config = dict(
    positions='learned',
    tie_embeddings=True,
    init_std_up=0.0312,
    init_mimetic=0.7,
    beta1=0.95,
    final_lr_fraction=0.1,
    batch_tokens=[8192, 16384, 32768, 65536],
    train_tokens=241000000,
)
MLP neurons of a small language model. Each row is named by its layer, matrix (down: output weights) and neuron, and shows model dimensions 128-255. Each number is 128 + 32 x the weight over its row's rms, rounded and kept within 0 to 255. Numbers have three digits each.
A block is one neuron, or neurons of one layer that tend to fire together. After each block is what it responds to, as a language model described it from the Wikipedia text at the highest values.

L9.down2:105108124122151180140115103115116137099075190094145170132122119117170147077130131180102099139144097183107141124138133056077151048120125115131116120143069125104141114120089172067110101140126095147119115101123171151122137151147204125134197068102128134151164168131169172094134153126077139098125166078085142203089078124174121112095121107182117132136130115186161125135132211141145144131169
L9.down50:086184129204116168107145174116097151187091176151114089114138083187125201141112123046115154053118102168107156168104091131063187131116135109151103106062068129144132130107090088146135144132095116121100105126139143119127135135118098155127169134126118116132139108176133121126187077214122172155131125093105161120180099117117124092108165123122123128147180142164147117150108172131129148083200
L9.down260:102154157135182134159137183163125146190124143157114124146106059122131103147082109159161140123089146162092115097195163151143089103073114086101140107142183102176156176143079115148126160124159130111110115115151114152100112093128107135087137117130132123149115165147123095130117128142131124123125080164133145101163183161136133080141071107138157140128066154136189099097096165123112145103108
L9.down352:140126122091171185153135135134140251150185141126075087154131121095081143102124114070133100145096128115071168110109140076122121079142117127091142078139099130153177175099135141082095140146085095100154069144143154137140092088127103084135105158142116134210139134069153166137139150105139131126134137105127153094155102107105130128195103125140136114086146076036129095102158144117137117094143
L9.down363:222089146105143102121095128132067173168087138143146138104134173139128125168157140167152120111141091175136106150172164155143082081120070128100129170207123121155133099105064127099162112137117097117151137146136102139159078102126128085120084094090147139148169083197086134105144109076155127162132087146130180132091121130141146098083043096109051086143103086133054153158167141185173140155119
L9.down369:077169192079081087110135116179173158170103133123072166094100096119096159126148139133071143164175083168104162152171138115167146118084174107121129057100178079108068102128110176125157059101098169165154144145108092147150112123156136112110150152109122158109133107158142125095165141111123139136049088114085103159136172139111178170165120131165113115148120068164047118123127103125088123156086
L9.down373:103145132171123142164188111147108131113117134183132105082137045119095138150112121172176088173129148148151123105121125078102126156103092116129121091134104168152078129082112064095096162186170132109137121132190161165142119124139070099102103105123097152091162147107139106107111127177131137152117142145094166188116114163127116084169158147109115076160081109174159120097096157109044160145104
L9.down440:066141097075119163191123064134140255100135142149103113105151117142127103147087127108110184100183105121153157152128121123123111148131124169130151103156108105120124151118111138116098092121126150137088160084099104097121114102230161150123157052147141096136173165139096079128143193117114104102113148106096150129132202150144137134097172155136153157141108150171140121140112102157061138112167
L9.down595:145119098110119134140083146153146149097166157143090169112093132085139152119109122093103047146203134157132118147158063169116111102163072170153094145119089113211177071082061093121159146094138073138124088131098131153125141178090133150044182113113094094196157077103115159112102135127153131159139062088114161107132142147129076119078104156115103108171071142107025137105137104155144094133109
L9.down694:179159159125161072152167093096091114154099061151191116111169126128126170158138165126141144175144123117085172175177125189145090125156116154162150221119124064066117155115126183164091063134148091116086135147112144155162113139145147210179137098142123124116141126202090128098158104108108062119140107110114063166110146072136133108141138086104076138128141105110129133074129129117158066120164
L9.down711:093182129149109123130142111126143218172107139113160170115075123151167118165111090113114155175101133089067135147100096106125109118151203145116119067152116107121146140099088104075145121141122144190169075141089168126143135165100168209095159101057129080140094104154136147167100079091068092129106078115115114156158056149118129133130123175052090113107094149115124092166111130124140144153101
L9.down792:118110080154117165122142117167121226162158141222142085145102132153126185111125111124094091141149083113129113152144136143182173103132127110141081067107099103122110155139126110103115131130097147149157103139143124119152140164139077146156163078164139115194174136153106117052095075192114129112106133191163079154171116135125098067140125107089097099057151146153119124145145072116124096169128
L9.down893:167169132150086118183132118161136201112071097120137149093131064160105143148094151117199162077185116164077205105165127109144118086101092114121127148147127143149178105156124091098116130085095110115192141072152145084137138099132099076186148113148140148109140150153080155160078163076193085084018129142088134105144146157079089110153144134157113132093187072130125129152121134154174112143146
L9.down909:085107127079111118099121148192138162145119041168144097118189106152094162140128110095125050195141104131093126119106114119120111133117171117161072136110137107113084116148129091169144100114099133096094165176139133205145123120155117194090107116121166168134118171130132186147080118116088124095128148106150076150093131164079155123185068155140154148089163090151089142159139185170159109203066
L9.down977:133162132151121120176126113084133224128139155104061063093115039158125092143042161141130074135116103098117167162109137144113149125161045108120111096189137127159113164124153078089105103205127123154127084059142185155124100074175142166184096099121137111132155102152140157118108117117139081111103090108050149142094147118122097072112145136147144165131190130087109111105145093166092054176123
L9.down989:158136132135129110095111123116130203133102116123219115127133100108083105170101102140133120135140170161200158153200123137108150039156150126097119140128096122173134101077156123088117094109144114127152090101159125153142145139134068154119165098173075138119092148119134114180146151151115119057155149133127073069135143165159202115161121118172126099159122073118126139107212110031151217122141
A lone first-letter token, usually C, starting a word split into pieces, mostly surnames after a first name (Christian C-antwell, Paul C-ézanne), also c-annot.

L6.down337:172122179117173161076146089137125202101132104148122121125085101097150066133082115161175072100187204149090089187103094157133108092083154161122096126142138110172153116094096132122097171115141140132141127112095138112117085115037143106141121141121169139113158105135129121124147091087162155145061128144096170111136058080130169117112120117128124165099115150157087127118127123107118119132095
The first word-piece of a person's surname or name, usually right after a first name or title, such as Cl in Bill Clinton, St in Robert Stroud, Ch in Bobby Charlton.

L6.down327:104133157139132086140121185159091167161070101136072153111093202108115124121136090135207152128134156130096135090056132139118101070106179147116152082158063152154169171160091115124080190128137161164199104050120133141171147193154124130168083151142144090192102160111148146123132107121154101113153146173136114062147141128128152094085101063158176146119132183114056124102120138185186108089118
Mostly periods ending declarative sentences in biographical or narrative prose (e.g. actress., Israel.); also odd mid-word pieces such as d-oc-umented, dis-r-upted, th-r-ive.

L6.down416:132123051175132116093110143163178109175152096153094159151097118113149185143181152136123102077078160103151183172128071144159175065072104093166119219174120130143110107153134083126107129169055082044185112132099080104118127147114096146135102155146104123186139126200099148153136106120186181110116115163146042150117153140163107146121052133115084117150146170135129182177111138089156094130086
Opening tokens or word pieces of place names after "in", "of" or a comma, such as West (Bengal), North (Dakota), Al- (Algiers).

L9.down201:092132089082156112170147152124112146165134145122094143162126155098171171029107067145133148159139164095103156097146132118080160125121140143173114068156144184148131147139112175102119123130143086080179113118097108160186123075113119166161111139103138149094121108151105147125068135137148093133095187253196139113205146183089149110146090102114113161100060173134115078116113081116106153115117
L9.down206:103176101162160106126145149147140062131144146162134118153181160141172112087106090089036155090178165140095113138078096137127192139159068146131100067176121121071094089092114111112119114108080126130157150096093066128113109133111193085130137175110084116134139104112176136140137119043126080113105095120129174125093098134089139125133122152124147131177106130146117174081099094089136122183083
L9.down249:135104083196119175159128098116071174185103110165155120164083133163128103078174137106128145172155082144131134179090136075122118100154072152148117117114116107087101097088113117137103171116115086198123120149121097135142155182073145171167146116150128113155172115136081183135093164090156101150100184149173123137194128095149165139136104173138167138126137166108101149161112142125121153087143
L9.down258:139135094121141107104176110119120132096155116112146100087141142124150139118096064150107141120178071145184184140099162170114115139176145143115132023122069131157040102099085130060089143117141078151141116087109099172139115119106094144144090103109128148170119128121104154104109098172086134117153119212105132147132087120189132154105105113108127108130173122063098143133041122113116074119151
L9.down287:171107154196109159140116095097128179123133140151114108094077080153112077119145134189129150136129150098103163120129177122137165082104145154142086137128115123185136087120078138176083112145121120147152087113151129122137075210140117169145109092165147132125132115193131167148193124136109084118113168152105113130114126181114143144122107124110190043139152097141101130159162079144166154154159
L9.down360:103125087126129161108130134104109070153145125152133074152134080173142072184119131124120151105110109128144183174123069083108111089096092108124124192124148127145212086103169156072099159191038125175157083113128027187153133132167151111169096132179143094087131111106196152149151178125127125167134095145142114130131125163077160099087120153152109158133117158158135149147205157157136170100149
L9.down592:146129080086154109119095111122118186153100128169104157119153098124103173071144116106134122111118155167132155122144099097108126101071115178085156159144120140131077144123103123163145109114170182109158139115176145128108166123155110143085067140139049106138128111125125176111170049118140125105126156183171081062141106062135146068113129135110110062163164153198122147178093143156159121128135
L9.down724:109201152101173108116126168104064146143131116068111136187134145132154142099111135145124134125119084129111174124118147156092151126186128149153116080222102150179137107084149129203169083124163085131090091152066127146111095166090073117170141083066138067125148115116178123106141103115172098144153099185131152145080118122094118107071128102137164169131178147162130161101052155165129125115137
L9.down742:113164137099127161194098136096160131146150136157100111072138087128117124115125182149116118075125190129105107170160092112062141120115120150118073189094128123150105154049114110099064100070093083090155138111101073178167142131108122169161108116170156117104148166040111159148118082161117114121170119187212084122081096110108113088213097123119169095151143125150168111165114123098094159116152
L9.down790:130117103129075101134079176150099115116095102162138101154133200164140121131097132128150123108131157152121181129085150151107125161135152104095098159064169112143159130095093160080134118108106150080169114083149090102166158123087138112174141133140164064093126119121137104110144122118139149080088151144125130153097094146143153095102174102108089139126107181107170145105204132144142096139210
L9.down913:127119088110179154152112139080130112134152118137073065138080131153169083093128078132132108133109162132134132129081153177166191090134151130116141105103201097094123144186146080133110188098134068138106151123112118097162142082118177195138110140098111121132142111097072117143182136120159098156200141194215139149091143058076097125115130078179118172062122102144132092155111087112158150138152
L9.down919:091113117143119095144115153096179127138145046127131113066121079163095127150197104164150154104122105050183112179148090161149141142170131114133151096162123166115133145098157120120105198088105075187101108181143118114158123150156099125172084138076098133103114167149112147091159174127155148062140088101158164132136140134144113115118109104177165133151171149109100133125168177116130155158170
L9.down933:109147150135095121089156112158105087130158094103137152090097183176095089079180130109192161178087197188054135139098118113139112147140117175073105071192105069130153127131119072092154156054144181116089148176099124096139144154106075151173145094123111124108083147167148152139159098177134108135094121140120094130121069118115196167144127085070168150149112184145175160072142136109165147161137
L9.down986:089157097129168126132110110124126078156128160165131144167123122099166207159147108115127082108093073137137092126175186103122158094142144143079158128083049077171113076120086108102151129158143078161136133083122171158134139157151147114138134116110110152219145157094133164113144017136114113120119180143152167114156130077191132095156096103132175099166111162106202148079144179091128070118190
L9.down988:103162071123135135101151110137123147123094148149114169208080093123097091083161158088160138158127141143080144154099120170118142045131112158146114121154103149159114099064130100133128111106164211105117137155118104160118112131072042140120125132094082161104132120166118137143139111102130105145145128209119120078109088096078165151131115098076060077136136155116114191120083165140167158110114
L9.down1019:075091094136123141131144120107082166187107103146137157137084138119118130106130125092172138123080133138076121193125127108147108129116168108114122046095127174136111136128110125129130132119165164111087105121168083176089121144138124100104144153157145194119114129068096111085154080112144152095163207175154114155118090124177161174115119203108211131087057141121127089134168144118219128190125
Sentence-ending periods, often fused with a word's last letters (Almería., Democrats., destroyers.), plus a split-off word-initial "p" (personal, powers, paternal).

L4.down210:178180148116159163110099098081118071124103137150057142121142160136069132224124144141097133082068122087178148103171083081122107131146143160118121140119146181145106123125155134077141113081203105129157091112124163170172136074173081138150152100124122140129103165121124133106100122112124105156146154156177111128122097136092075167132060159083097169081144121103150103143153162107141140117177
L4.down416:095079125165075140141180148086127099148138121180153135140126148153083089141169133173137181127100174185087103138121053119186148099146103120144137128134178142126142173174172156040097062089107158149142096151121157158110170074113106111114111068130108108129139126148186178134149096139110121180118121126154138119166047108162119064118120130104150148206157129069213145147131153084144154099092
L4.down753:134163137157196097111104236114106129154129173114103117200103150180088080168107166159148127100127139135178118106109189158130157133131138091106133092143116097060113139141141097123153045163159056118142124115155109123159190070085117157134111139213074148161125182149125108107157149096068083160106117111139114064147096046117167137099194090100139139162179116113120143132114158126158127140026
L4.down985:077161111150153168167078070171138077151094127184099118174133107121132104140123087145125145183143151084098103099114062180122168092086143090101127171109093124143106113066109122085155078169157156129130118154139147144161119076129104107124144165124110173195113193201131094127193116166107161160126152176159146122163114131128114123070109147103201144058077127138132155182139191116139134148085
Final word-piece completing a place name split into tokens, such as Missou-ri, Oh-io, Denm-ark, Chic-ago; also other word endings like loy-al, hous-es.

L9.down167:123078131081121094171135134161165088099134098182144172136152154106188108086127217134079148108134150123117149137099092094159133116187194114061144094102108148152100106116165125150150182111123080099129098147173111113123122171143075157162089096141114098111051090154090170156128168162126058124134156063156158117154131071142118148117170158165106109152102080096078126123145115144123136086160
L9.down170:130089181147123185125096119176060105171200174094139131181142087149146129156143116134107061139126121080049168090088126152132151138146138162079112119148106183140113128149116078148094150186168066088133128123128151115107110067084101083153080114145125115176134141124120120162126197128132138113095105133108156110118180161147162124119169144140168090150168078146135176169136164133069123169144
L9.down220:136155139095170117136151088150150144116187127146088175185144117135095107114135114116137170098144198176180140170118150173068155114154096163114142105151106104128143131123165173075117108187136167123091146083151196166098135089174159085073127107095097095136165117129140120154159129177123102121129179053131145168086171132112169072156102102123064099133127111168133117109177113107113144119140
L9.down243:136139166150169136169195103201122131134126088123072154137127129112051080126130072128141189125129074125167092124118098204095119095151111088168120025173163151108113129070108130076070178150091143121168158131140086139094101131104105096109130116170143096093166106149096124127122129144153104149083126140118167083158078101095143146096095118124112130167075172134111164158199211117134169069142
L9.down426:141125143087110127084067105157168091091164073155159164151190215116101184140113132100118157160186103104129109120150113084119096123142125151124145145111087080125122118105098155102114080169119124199167119135175111114169104120162131143040132152101091126066166138120092123147175141150145159128111136102207077152143113109048126171138102144152093171070154078153075135105185060094154147123167
L9.down501:123142096116111190104105107090187099126145147132128108118109131104146124152174166151167148106095114155150130108117137075089126124123116144197176116138123116134144127127138099119131073141137118084111087083108163074131075158109139138130048160140122129171143158140116172146115128109154127149126068088094098099157135036134150140126118128100158122165188080127164133147123102113171050126229
L9.down586:124160132096136132144152120079095140103099094203189074089159150112123151163144086150175132084180141159104154114159121114096157085121046139127096076109097111090148084126132124129142170087098151146085121130142073083137131149062032092183094108154188092107142137122165064106085066132147126194169140116100182149195129097102080106096135129177071143162132102162084112120097121124157189093142
L9.down594:119079178124102145168075087168117074133121138159160151074177107120129172102090134061112132210119187106162124099094109157120150091174134140155100093138190091127131106166118089059114132122147102100125117080168120191163164117084136071127125096151140111126138127192074132143154110124148144141139149185143106141091095098053140109138126133169109129136124084150137090076117069135146163180145
L9.down605:127135167089128153127153155154144106136202120149127170103117147080083113115122117136080125072085093135172147109165139164136120137131160087184116193178168152111192158156135153147105078155142087158080163152145105145137120081155116140093121103060180038166108100140056102124161155134135153105116086147107128182159191178137097135099169134067118134095161136146169103117129183095126176144090
L9.down674:148115112113133064103115119130218122140115135151116181146167153118148164014143207101079107168119122129128168117181104150129163076137086106121116161087144096157105137176125143146140108197165155191153103091067130170118132144127161148124134137120134169117084105137119142144145120109103068104115187089099100119136123100112142124123156115130114099143141136109112099140149049123134130104075
L9.down704:143113114081099156111107107122080170138180146103154138083105138133120138164049120145076116150135131077138126159098072111158148116103178120105084193122180082162113139088124113154092116163105109191117108117137140117189160030156185164111128092065158103118093086141128141154066166043122167126101106203147156151138150103073088128144133123148131116137083088141120119118064161138155093170157
L9.down745:133124150133078116155163109114082220101084162134103096153079147068136150151083123151137122119133172074127117177150102186179132075084111127191084032159182071135154093107162180125128185144145111178159145122177112097112096161089108102113118095186072143114117121137150104098118132160140134113192158255138152112142186192115127136161149110079089137185184130133136120115114124122164104095118
L9.down747:127133135096126133143111102178106111109154159160126115172156175086139087118165080125152174155148128085085090193080100172080141178079170142111170025161115146103107116109091167104183149126098153115160120157141084182161157136116098061107091119126059119076113066154128137149178124125194113089112075117117130073117113164155168085102191154077163186177152176141121126147232140103054133082102
L9.down839:148105114157138122174124159129028078185162112090058179124095160114104178141159101126132104121165136160111123108160140167138108060080125147114145173127107087086128132088128123185101095134158146094108154180106081157098106159159170094134115118110170084187168106135148066095067148136124121178193098123131126121117137126131183111151166171135114154119169059117138083060175104097150173076097
L9.down864:161101131116161149155128076166099107125118122159114138161117149155118142116120158102157120162133146141166105149094081138121172144168129140194123200167151126155144139157175140069080121145117157113110149096108131104169159069076093094129112127119167075121105071147212112096138109149147194156176171190106145137110150098113088088166121118142131165102157075135136051139124154067156120145169
L9.down947:112082084108155071136107186106125163159123135115141126119107122110169139164119144162103125112183192114083090125173119146153165116084111136163083177137108113104148157109135096071182143196070194116118130107111105093072104111175129162062118123143159097153109100116111131174100105086134095183176130135142140083129085129103169173101161128080119128127123125100123116078221161167169097115119
Words in place descriptions that give direction, distance or position, such as north, km, at the, near, and word pieces like s(ummit), head(qu)arters.

L4.down271:144089144176103169072145111167156204117129134082117087161127122068152143096062117120129139159125107142104112152153163132122137163102111144156144121106145100115182138104112110052089095069108229153101184170144125192070176184112166151068088159082122114105129117162149143076134136060152106146169127162111133083143083142108101123103196095158116117158152176102124097095165116109136134134151
L4.down499:161092083125122165107092156093153127170161192091080118187118077102091185135127078123171138130146048100170097131157107115132184161093148115158132111139135102184144180085132063150134159133185159147098144129155118128109155094104159088156105131134171126119137147089121140160125139129123142149119128183161103098088084053073167078145161172135120168165121127115144097087143177134121121095107
L4.down796:102093118081159099114098198106100089163152182124139120072092130127179095119145135112172124179094109113113162095165138167113171134131150087146128145073141153093159172107056090131173143171123084109134094137108130173198208132124088099143120115131129062183163145171165131125123133139096130069150125127121122122127138097169112117096113108113139129131073089179198199087125115126049173157184
L4.down812:166124178090101122072156073101114196111109153164093106124137089169171096146121110142177138119129115152134172141107095127092083133154130121155093095167162103155112132187133151149171140100074105114096117121126158130091111100071213133119154109131134108147088111161105165126113118083182124165100139122125119137113113085107113119088146146166124103123139047149216134167164130145174089072152
Compass words naming a region or direction of location (south Warwickshire, west coast, North America), plus weaker spatial prepositions like on, along, located.

L9.down30:124089103142157069136157148109109154153158133111175140102101090084091130096153113121104083150138166148145158184117131081166129146144210174149153141165110190132125104106139106143108162117115154143136163103122142220096146100101089057156117112100105107100097142169118189132047143099119130125122121195154093110169093153156118109157084093080118137129074159123146154101112156067127108149132
L9.down275:157159115170091100086135171111132126141169093213126094116151186169145121169154151143048065121107186135136136080130120121113140117111103103102132170156148127135132181096117141103096170058075103145104140174130127158134105082083138145117092083129115173164114124125106134139121112079123113097167081127146089131126138133116143177128170129114096191129101161114146099171147136078133129170099
L9.down306:144110129156131163112076100099157060144142140158164088149102158097070102142112107115122149128098140089146122101131118107150125190090144112104125045151086096177108114145131187110073176117096131154174076099190125098103124072108128100109138103163103104085133145114159124109136127164119159161092092134135146170116122123133105119157140173155151196087064114104140109166152130154161115127121
L9.down496:139083153108104142170141092103139090156148086119105122125153168175132143141095179076176154151179147127167183101098155140089099151092160141098119143114101166140110071039105157082152132198080144121127152120156181138137098125131071125109128144130096124108103092146147137073144054142169108106123108085105148145106155161144122095125145067105134193188092203129171115127149183088076090093124
L9.down521:143087108141105111093139130158156085094160142113169120127136086141186155128092076109165085099171144111139220159112136105128189097114074111076118040153073159149148106117164115147150134131108113121128101143118108134041126131118079127170092199151164180132146097086129146172200145136136117148191146119152155092108109103139138157113134095186125142144128180230100141093165167062112158087103
L9.down535:189103136112093150131085099166086101168178142109136147092106138054166151132164109154096151154116072143191088115131114139209082069145167125136116166156119142141082088034110185138135148140092147132134110108187116106128096093096182094144105136142191123131091122113147114142127075153077155130111104133106110121138145106202181074077073126108146150145120146101146124160138127113139107194123
L9.down555:139169140104169164105136123114137113131134136172140089085077210101094124119130148128082135124156079079106096124100147129080157131044112140127134098130122123158120088168160164038055112153086147129154105091147158107054128126054146108089150128098176101146106152119086126146164097123110096152087130157132138120126127031169141170110125141129174179176131087166164131152133176068112139070154
L9.down570:072137111180073143156129152111184114125150096130133133150146097148097201071136106111129141152147194062139155098104151089118078166185148050091116173150136199123149126105138158119105127148148123198154084108110130143119145131148112139095140111148107154133154128145171129130158145128115173157162113155119068116130082129120145177142141130111103147119115151137129153104111131089175109157108
L9.down582:120101150196047105157107137139139140198162115170125090115101136158146124097112096116110096088174147127089177118136074120106096063108090066135174116126157161100163144116141102114094148078118067118095166117085108175103152179167130170122164100097126136116138125131108139141158132150143116143137106157095104108150170160125188097150147076140189153131151136139145147123165127104117244091130
L9.down627:080168108079130116144088130182110128113162177165133156155160126122086110181112081124113131117126119144140100092115132098123153145109097156073104007145103149166110097073140095157108120131111137123119123118119093158096105103103170145151120146110167126122139047089075164143105129093120110087102123151140181092141104110082068090074202128088072192117106131126080123134142113112125112183189
L9.down652:132119165174108114134098113160199034152107176124135075069167109078113162146127131149064082134143140122061139105102137163144130146162141128104052124105118128109111108084073131091098119141138130058154103106138111105127158116108200133119172124105145143136103134145139082179170131119122094116130146138114205134134165121119145116151128169123191069136120106117141077152143163110095113092103
L9.down664:150148153064092135158119137115128142137140114093125123099125124126096092184102111136219099035113069059138136157112111116117120144054153149058121172169147131118163131090162168200110160137077132154108075140131124135167092167179100113121154077140096161074102113151155130138127084099098128155095182048145153076127140129075150166135167156118137133135146193154084087184085103118093139152141
L9.down667:126142135130154066172115182153167071165159092111075165134125158161139124110080171162127195149149133160135118098081187103125159094169107148168130119121121076163112157121166073132111086151120157199085113147173108116100125151137151170141145117141156099102139108158121138161179137108137131139143100089162129085168163138135129123110156065095122095147152096110114194124175163112102164136140
L9.down797:161116123162094116133133103079130064149195126184134181063147070136096053124115138119126168109125173078160141124163171170124106174090096133160060085142135093119160225110136130197175136096195137093095111122085042133083136100148141152160151192137122081167137082150050164123089173111142073128141103157124073075140111126083104141114110138140139102129169150191147126105100134104112162113131
L9.down904:064097127122136105121117141138125077115161108126107097145173123131103132114167143107128125135121155154069233117122108113147134129209112106132104181132099163133143177176105165140142107104138094112147103047131122180097117131174140117104095104115133142073167169150131152149148170095153123130172170118138101114136161106095085081074162173129125147145145128127115072118176158126114142138137
L9.down981:133141122120078119109081163140092136123161086132089112133143127122090151126159130155134070129125101121141094137156109131096090080127144146068103064110056152102137139112111119129113096161151104113114067153104117183162125106180180166130198156128124104150111114162075100112139172086168086123168124159123166157165169116111130116109185087097154125172099084167118117153161124122178167184168
Final word pieces of place names, mostly state or country after "City," in birth or location phrases, such as Illino-is, Nev-ada, Ken-ya; also section-heading "==".

L4.down303:133177155122113158115142083170156151116140112159106129164126132200077125133131207073135114138142108157167176174145128107134182136123139143120093157122098139094128114095066091166169115143136146174181158152181114181142174085168066183119080144132116137115140133093136127181170134165114114099090119128090127123168122163101133045163107127090115075114150149113110064120114130107114145153113
L4.down871:169111174124114125129132140103151140151141171120123070157123061127134095136168144130165122133089099177125155175133071153144167086104116158095120066099157157113106107088162078132155147112185138099105089111154111085146157121106120118140180129150091106109134105140097029217165128159128132104121171128092077112135100141124095131173121116124108116125122171156126121133173180097060153136133
L4.down900:149198176059131138157060101155174121130194135127121171112100088038072132134100111117142122087125136159079140146158126111151178075055138078186129149135137159147110165128166125139112116160186159101115156135136113134077173087073077112146079145132104165141116092064141133169121101149145116126106201063096135158114104098132109060156145145112127087154083120214146158121160132079076165101145
L4.down982:161149145188138105139201166185169119091125098111071114122127138169090176136058147103139077147127130132161146150150067085146088117163173126156122161154082124111122120156091054157127103112136128088108100205114057066105083177079151089123118108112049112153112097194131140129058134153125134094149174066110094094111147123121157119163113161117105131153187110089127157128107121098095181109116
Forms of have (has, had, have) right after a subject noun phrase, starting the verb, e.g. economists have challenged, they had reunited; also word-initial "c".